Weights of a small GPT-style language model, trained from scratch on English Wikipedia: no biases in attention or MLP.
MLP neurons of a small language model. Each row is named by its layer, matrix (gate and up: input weights; down: output weights) and neuron, and shows model dimensions 0-159. Each number is 500 + 50 x the weight over its row's rms, rounded and kept within 0 to 999. Numbers have three digits each. A neuron's up and down rows have the sign that makes its largest values positive.
Before each neuron's rows, "fires after" lists the tokens most often just before its 100 highest values on Wikipedia text that the model never trained on; "fires before" lists the tokens most often just after its 100 highest values on Wikipedia text that the model never trained on.

fires after: " in", " October", " March", " con", " December", " January"
fires before: "2", "1", "ro", "end", "3"
L4.gate291:517545500530524572538521397439415456597477471456581622429519486575476501446579450595523520554473452590455477572505513507500451421553414494537414538517577477556531544441486538528434509557519492490468495472560492495461546415486483375424416435504474515513508524493477491502440547498468555522551542505470627528491520538517592496477489561334486512438475466473479447416558533496563516520460560502452435441467428526503481474433508502522563428505462500450535434513409492511509479468476596
L4.up291:496571447568498434478526487438576521480510492562515513492434559406442408535525441490443513549565443528510550502549491499475501513434578472469437458498495466454434483546451434555521414506508524474441485584454472520519453480571467388482500598463440478514526525495415523558543512551352520531559454542528504570496458586547573480440467506459474485515551524493562552477455515492529437375548420518499457594520533559495565528468430425466476572572480461440515450422481474525633479410580456
L4.down291:538551532473496510477560459473472524531423524415582508514497530545507430493483564557510481471517504556525522492539459474442481459497435479509496469500556468526492505464454557552511517519433589517518605416549475456464460454453442388406398368518446432530452482548430399353530545503482487540561470508452565542544487489508518419516466515478499490421618491472411506407464431420547506569497427546410439472430466444519433420500589473580494531501495480492520414478421460565528471470499478

fires after: "\n"
fires before: "==", "The", "===", "In", "O"
L4.gate316:510545421510448467524513498573512518544513412473505427542503604420383470505512454511440526566477462414468615547526500507486518418507571566544507444507402484455445430466541463478522477489519474512561451481518548516509454522494520526512499554491521547391443547602499394453492518499540420601584531407555413567479524491522501396467548412526553453489538501439497504483600538534425497516488535555562607477580545457498437487536433524549533527480563527537488625470547446484557536519463469
L4.up316:558376480501487484503467473630497500572541502547492540498451541394488475424518491503491495520498532451437609443460476572462548406489529509485558468504536475508403520454593471465594492420469486444484510497505433435458433529426466476469491518521519532478427492494496406481531474411570570566468556462515475415522548588481593533472556454492484514484525464544571469552511552506557390406483527511500566525478518575464428521496465544625398525434560569543469495465524415406468573496499528
L4.down316:560407503499519418579422547586563461602564330548438541461566537425444448458513497444477409532520448463424563484527527553562559418562576630505581552443484509497448458497533500556543511508453604535436503456548518427533423540524472517527517491549464546428490502578495407490508510531468501539554521462574491528497448513532527464515546517498506468463493430537515492514502530574480347467438471472501529550487507515479433529454487543559452514459566524608491437480500436511489442494511466

fires after: ",", " January", " October", " May", " April"
fires before: "2", "1"
L11.gate414:594387423469507479493531460488485517414599522429446581581461533568513528563560485480532532489478436530504484511491567558475493525437428559514461492519430484458430576493473553521522492540492488444416530472529467510462550596539497481463500552577466536434483554533594535519608502524557446584488554426549503557566512485443558518490505496519432471499623522497475498542470569477488393497491385511462599521511568546420535540522558556600470500566456616538467574521504487575498499426529440
L11.up414:392516528500480439478519529440501465575555488498494525616532557555531441554514536560456476470523485487531453461544584535414549507483509482495435457502442546475537426444562448553429490450458489533545408532581530504605517388516481567528533529401547525530469422477571492564458554539557489475441518557607522427517563521462527487533431515505600576530528619517497482579466478444471540597455535517424432502429484583480500497423397510524492505602503534457465485519504483462534488474385548
L11.down414:567485456490449422522537568552439441650430581462537500515540403445508425471555542525540580484440567428428422430538425458427534431510383551520537553531473505488519507527500453541473500455556486514424473540442525547445558564402480557520457477491534481601518540456460428426505452528436518583566509449430504481437467558584425525536556571412460464454485486513477551497503437563521564469454551565556544480524491458547486422511501457547513446494506520548565433506532578450468534508487476

fires after: "\n"
fires before: "==", "===", "In", "The", "O", "A"
L4.gate128:483505461454478400505502521543421447456476537511500555496510540536532474521547526509460448456493458489513500474390518501466447504535501429553609531549444587510562621525571533430478520539479438558460545529490502457508550506587369467503482482569499455453430569455548567388530498550469545499489469539495473505494516498517537510535526512463492530478564499594469435464456474547500381504501602527597516508446420453529633470548510495494537514457499512605578511647477576568495490369509551
L4.up128:570598504530408659505405450592525535560519506400522437444443468521553498551529522477512530561451431455529519459479441508430520533497503488520483467496502511490481505492473472422457443527588546534522484495516544520541457427392505499529491535447516478532447525604445437535454453513531465586539559371492498533492448520460486472527518469406466550603467602452421568500538516430421588513572458434474514558628541423508419525499519464584487490494520476441587488519502517470474437484482480
L4.down128:507491526495385443482554485572524489508574579555400549489526553518528485382530457476469379513585503452485434508444524509566410536469464428536454497514487577501538542561528483526546480453426489506453505567529549523512501506496499452510567508490634468430530493511501500421480386494545570488549411556552396440580496510507501553441551555450441420546394451562503477556534488561537490516467461385452442536514399488507487555527498533492511431477478557524563482458567465554479587418503538

fires after: " ", " in", "In", " In"
fires before: "0", "2", "1", "ro", "end", "9"
L6.gate437:461552453528360445488381541622421539465471542381439473619516525479477463526498531436438542530552537575475483563563542551506497542488492504468452517605517429521500456531495472530462433477534525505572494472556506519562430472549537492407468547525511456519494504471602453442441471534450548547525432488466497551486455484553575443614546527490600504577421515497497545473585483537487546536498404439505594442457555458455513574534532501468503476599450514526571553434492467529556464496517540
L6.up437:452485525438548479508435519442547486359566474497428486596498484512455436483479580571490532581454541473442486400499537505550516444540467488488426429539531470532513439518551556386432386468487622548594482553531512545468525427594496448545557479522436486494512531509570508491543470469489530408486533417479434582532437560482487519598462477458527455537525378506553516528471508425484563489557440461585458507465500474560444467501502480456473486495500441422551562445473558529526522528488378
L6.down437:449395547420641519495552549446493435459532498469532561553458529627520488412452492594435450474512481455423476378457446486500583443488444450495568494492470463545494500519532582549444455454442565559569535555529393508453577498569504451495492415541514542514518472576452503559508446543536553461489525520467491502546497503415440590504530448518504504478580444524489483497457458484507549470478502578466429557487469522583534393494471465505550504473522440385515468468424513460525600535473419

fires after: " in", "2", " January", ","
fires before: "2", ",", "1", "end", " "
L13.gate426:445585531530534497465506438466484506590490491530497493478564581456479569493453544509483486470494532515574537450632464505493556481512581524505538457561527465529558503506466478549459498583462519573482463534505477554567517445427489496457375469516496574429503493517485468449472522628442557580481503414521462586518550435536650564561492451515427427508518430567492556432441490467503505605524572559430546543514549458561486482443514553534549527533416486478587503477479533524527412626462429
L13.up426:547592514505481508561414554447450546495472506354488444483481581537395495520489525574479591558509503601549539519506526442524589597472437484560509479515518487522584539516535519541515490533547516481418571475558500482478430558482441436509555512594479493575482514366501488542451598499431449554455472441528534492416520532482542436520523531474459513545537502385470483561486516505525574473386438491506565500525412413483557548446517512525619525501471512471459494524493573608524506542520571
L13.down426:423512560504519439555443443495586531496460525521536491384528490562435528505622492419492495517525459463482504480461442434447419521537519472519491527496522581524551521521501537460465535523507502541520423465540474482455521476493503595393531483445457405493548506454484433469608431661481496505492529506486542581475440410457501580493543498531492535585490563411473572440529541494447468552449651505475531490576542500537478362404521477490432493510416504500547469454557520513429460530555456

fires after: " ", ",", "on", " Con"
fires before: "9", "8", "1", "ect", "0", "7"
L6.gate193:498458513627522520511436497536459478440541489460414543557492452516496534490412523561435489442494509398524535517488482576505461512464569494598557523555568484475462386518492457615465517486511472512510542520501439444507478406514426464467476543504530570451485589506571408533466502524519511466560472467468562616565548469490519500478599505522493517464687533373430450477528542536559508508406405423485541509473504534462545542473469538543542525491535381514510421501466565458495467479454526
L6.up193:408516462403524510472603442396463456491483529562477481522440602497518464555532433521501501595502449537531517528420436546594549457520583529429486437533531470518561499494446454540505562433468505385461490587504547458513402505541513512503454528478389440501514508548523503585571435430402485509468507489516507528586584373485512530510464429540521552438469582583493502495451453458578551507582522440535516531559569530545477432428555486471540558491513578410542523521504482540531518448474501
L6.down193:505409513504479470553579389527601514535524517531506462420463543456557434495482487469501526536538552440502439517550592498518542469516495436458465520449514472575483542527553489476488463525570589543489537464597485554557603450452482543494501485548536585554530523495503489491599504511574589524438443527488459513393435538521564489558416591453561457507472399524589432519476498552514617423521566573378555596474505439567467461550473511410532436529457578507550492439537514490506509476500498

fires after: "\n"
fires before: "===", "==", "H", "In", "|", "The"
L5.gate420:525455467496529418591526509617466597468496521445485576469525520481496455525566543428506450556503516501467465417457537527535560548448495424483638528543536471377545522477504532410509489515430432532571464514402549503465537470516433500418496492619518480539434469477623463568559411530527554508428408574511517464502462505502550461526511503534455516558424469407472474439531476498559473472529487523478525528431483546418537499502420546523505494485568531530594561597404467504469509478537414
L5.up420:521441482537515541480536494640419515616470507462506514451489517515536402493525451456518504604416564511465508476526510514497496538530461514483542538567570517462513570486604470414476456465470433527519434485490494558546494504472520470428486450525503478588441509575589407505568439534577586482464377542457488413511533488535527481436547440508420513545567401340508517462499518489512512533520484554462561477567509555532452536493470475635524534549557584464489568527439482463452528439568487
L5.down420:436524478528462535540488410586543558560565334516542533511441428515583446552485531521429479524529496442480554482480571486537495478553516508554458584485483546479502481445620439522506550495558473504525510541458567523490416483525418509482609482542583515470485478451583505441515373491507531518552430611583528507540457533583563553469526533458432511531534445493500505493548490572447501534505375449489550543501515498452471473508542560447420442513545419538534426432442596539505543443446529

fires after: " May", " January", " April", " October", " March", " August"
fires before: "2", "1", "3", "8", "5", "7"
L5.gate370:548462535631428520458504451449590445487563475471498533463408514492485405528524537456413555448511488496476402441529512543498598513512534593447454543594438468588482512576496540483466439489474521564557504473637502530528485374550477406468530522546479537506516445594581438453488360505549516556556421463474525524488462447430503566507454475534460442512541490505494607508507546431508431597501429485495499532507427473524492500499525529537533568517498572485532560512537465408448503513506450
L5.up370:502474470476515411536416541402540524500499557573527508522584521527416499457411488455407656483461440503425475492467529450455564444543437511518524582594491527575441477457460591507516519454467575494580497453521492508541464434629484537540587436470568491482412449524507539469518526485473502412503522417488570502573508561477560549568382439583529506499514522452519406499516484445539533527544524457500486525540397518533487579448470532531522506444478536587508491509433513505543433511481408
L5.down370:546524435448639527513417401574481574457500526542521487423487483489580535518463441481533442503530431523450448454512518515554456436443505486481537441506510433581475568587552559542481479443507584508486464570486468510478591448515435467559524463471527493511593580476565640516567445499506469422600542460552530526465526523471504471535452512432611545418511533541533516517538548454495455456454433533542554475610523594495590527489400511559508519506449556522502449563437476554442471483562523

fires after: "\n", " E"
fires before: "==", "===", "The", "A", "r"
L4.gate71:472465509474598534439487565499512482458453552477574605487539490485517575521574533511485513447498444557502521439561532508570417501563523456537456469537461534463453479435493430434559480489544367448586509436523515486524503430482537527470549468504507468442435553524508430526454513498545461526463473531533498469481504526468452430475458490466498554479479548442495503423524426534471511519477556535496649527521470418497450550411503497506486430559536427493641554519564650523431382529393616
L4.up71:463470473562505580526507553500449460516530443469513537406535512458517464478531503509511492502530551561513435491507432416523535438450499444451460501487526480512408634468508554337500458593584500491523539532511516476492575429501545512444446508608451392639486574520485493516544477545497603451527439376501556525494527490556468545444465598551498527579507526481552635497565554440494460427522428532522540482459514501563564476459590483473462525468464517575547469466454522518491557453480550
L4.down71:516521428532485474512482459462583550638526470491472440482477513468582479371574439546511367518501441490431629458548585482475574448545446496646484445500475478552481521510501465419516465482587482532496494521538466497443447554491432472451551511556500415445481511554548493535424541479448577493509431591527531441504504548541521453443444509444486515528525507525530555455504459455444521435516478430497497463424518511451480538529534620544546428523507552489484412398546552448416510572487458

fires after: " May", " August", " January", " June", " April", " March"
fires before: "2", "1"
L4.gate29:516453625447530480433497460478509476507574517402420592477565467497459513496548502532458463529459447577478430526571633597469526502510531489575575479540484409571433444394546590552550391507489512481410558494506515443455384472595479528502518480456488556511568606468564528496402559448422551449503521575508606549514461477501557522524430488485503438475491521509519498494506527517405466538529561468469565508494487431484501474409513505443559517514417508544462512503503513510527539543426527
L4.up29:632483453460549537516475476538537601462549496468472423455542496530536504447473653523577476491587503482521531446489545594419500477553537546511564464557461504530441527517531584501564548534507528463569473478484496427478437483489506485377456573471434542530545529460397504532432534519378471526516528483485600482531531497528604512490477524470429538540428459457532558456504444405500507456540473504536432511560449459532517448595486409552432551504470447467569503485442589604550492421502501
L4.down29:497454481501552429538554498579470548489487437431508356550480558482562432574544557443553503511574521446480518589481510437448423519555518536455575446517413473499574500416572492505508436572482483467526573498475541433599540496503495531360457425562456545652528485524445507469467458532386497491484523496457563553585580477476425556456456444540449469487518512435524499508533482463473491514552516551490466519502521467388500448464467570458478548416445528507581469501477527549521529465534405